python train.py --norm_place="pre" --init_std_qkv=0.0384 --warmup_steps=200 --seq_len=256
MLP neurons of a small language model. Each row is named by its layer, matrix (down: output weights) and neuron, and shows model dimensions 0-191. Each number is 500 + 40 x the weight over its row's rms, rounded and kept within 0 to 999. Numbers have three digits each. A neuron's up and down rows have the sign that makes its largest values positive.
After each neuron's rows, "fires before" lists the tokens most often just after its 100 highest values on Wikipedia text that the model never trained on.

L2.down2:496514488523400497499511469490452509577521491436489509493538467483506438555507554556504523542503538577525485495541500510477562517512515485469490488445506488472496463545530506532461528472465456423489547509574494521515394508503500518557516496466493518526469515430501518431409483440445446425474450411431511500493499458488451531466519511547488424451495548469578522598501517464532462419503469486498526531474485491489553544436505488406447524437512525512532500601530548447521514461427518499497493435476486491476495477550533549466540446535459522494543506430471590484447455495569416532
fires before: " of", ",", " to", " and", "."

L2.down34:491496594477435505466539560441423458426450439435456479540491529406486494531500542444497514564418450475585450497545542536502430482493490530546478451376436448515539501481487520459509410414511562555536465442483484489493518496503551479484567439439587465439530419550478512487502518445489494489495466510517535557533489451485466504512498534486478482481562497463506480468512544455490525482458542472521519554480548517454478489495561581463493490565503511474486464481545483500538443528497535502566534405483488492431483524557525531567440451450500498517506521564552563497510510539487554519
fires before: ":", " of", "\n", ")", "up"

L2.down463:463534471554434463556425481578439546475437511568500540503503522499514497517482499429464477459493565515502534469528471516456454509455405516456498565509476376540556534497540515484520465507485545500530396498458509528488435427521504512479487489524503516532532452554467532515508498463467468497552524525554440507524436527551519621496409429452493496472513542486465486542620508544458457490563519499456509500461499517505436534436468529543477480495491421427469523495514491506462524444483516503495515510457455560475503504485445508545445534538504529529439478499448511487533473480554499509
fires before: "s", "C", "R"

L2.down28:470414487473538476474490547515499486469459501424497540515488506536558487444523592446440463447489540536546505479544515580544445535566435504506597526535520517502492435395512495479535502597502441534517499473608470561453474514425532541471530544530454570579590491520456534547511457543472474547502534557490536497440510525507463445450526593546456521508481525497466531525502499492445544526470560521511495533483528541522453537524461518502565453498460532547530492477581521459473513451501426492475493507475576449506519525561452471510528542563542450503529464522521532458458505474528506506
fires before: ",", ".", " to", "s"

L2.down228:494494518488467507426529492458527506496469489570384490428529473453549451498464530515503540458532489466502450506523536458534537524481496453537576501505382592453422438480505506493530535472473513485477478490513433456479489432552551502450497491469514521530565464545489529571527498438546498507556491500515479524407484507456492514487485502475573472404536529567498544526591490460474473456464417514514498518518461607484556544549505447480538521475499486535485566549542493406471451445488507504390476494465518542454590517499494501506483475476471518481512540479518522540459478472459520540
fires before: " of", ",", ".", " and", "==", " in"

L2.down592:602480527497492513484532445433468507544442469400425482526564512518448493397471458544524481505437439572481489396513553540523546489508460544436445519502499484540518557493505496523624503489551490462500515541501500464452484554497534498481479529504540518540567501442499467527468471514419484452514571515546510458488538562476464479472538507452535478495498494493504500488550545495475499447467481455484478462427502450515514423500527542518500549546458471459454477533458552444416526536524526414546442454545485486571518524468489460554493516528501505485450464518519532529467491440534482451
fires before: "st", "le", "op", "om", "v"

L2.down699:556464501506453537562609464490535533561527481570441498577482518475487535529481501538503472586525515525561579431544459491455553464542582449547518485477432551498558485424434528552490508488520513550581514466478510478497436461488471456525500491440535535523493481459523481479551434462440461546453467498479570494492529523457499464492535439465526451528450478472559488523471489515459445528529471461507515519488495540556479502542464442592474456591531509502543437477465475494556467464490524508540499503553564467483522541527488438539467499501491561518490538474444523462567487497545456503
fires before: "re", "red", "ase", "ased", "ons", "hed"

L2.down396:527431465531595491554446470446504500558489425528500519502527503514452524452573469535523579530473464470501493534514479534485616416486560538535560538544518454436510588541482530516538453518519479538481563482505567547503497488430450501500498443471468540523446517500446485505466521374472535527515469516491517522531489423530459441448499537532531467529504498523586540459530477563414439522403519522508536529480494479451497511461544464536452422459482497573479492444517441512394513498439530426535472467521505541506473504483520497525520488436414501500525517559537488514515497521472465534
fires before: " |", "R", "it", "el", "A"

L2.down612:538390466501450479468532455482431469518523438541488456489535451459514523550545472560459515470491521527535440552449581556463488504415485557584528463452450488604517442446429478468377458452510537458556521481562530521480498542456540478484561484496443556453531441510530509494444547480442500503464472402548490533483526426464512533473468494491489490426494501532440526540508466506560489425529496570461413500525500484419542433479474554549502490535519477539550463494483549529533500499467439430511489482490531460538534520483500535489474453508451531520436456526513537586456545494460497518
fires before: " |", "w", " ", "ing", "\n"

L2.down140:541509467497527435585466485498539549575502523490504501521565531507478556493481538427493490504510514571486579458532510461502506532488546458497504485468512583504497509503558581495467524443522456536542444553527461511540518478563508515478508401496485537504579485466441450453552509498508489465423439509511478473529433413624560487529446483470493546476528494496503506482483569534533495551461498576557516481513451470462598494547525562505528510543439487605473434477466424483510471512522524458502489526520508562506479505478526484460506463507466510525467484491492520495512495415461546492
fires before: "\n", " ", "a", "st", "and"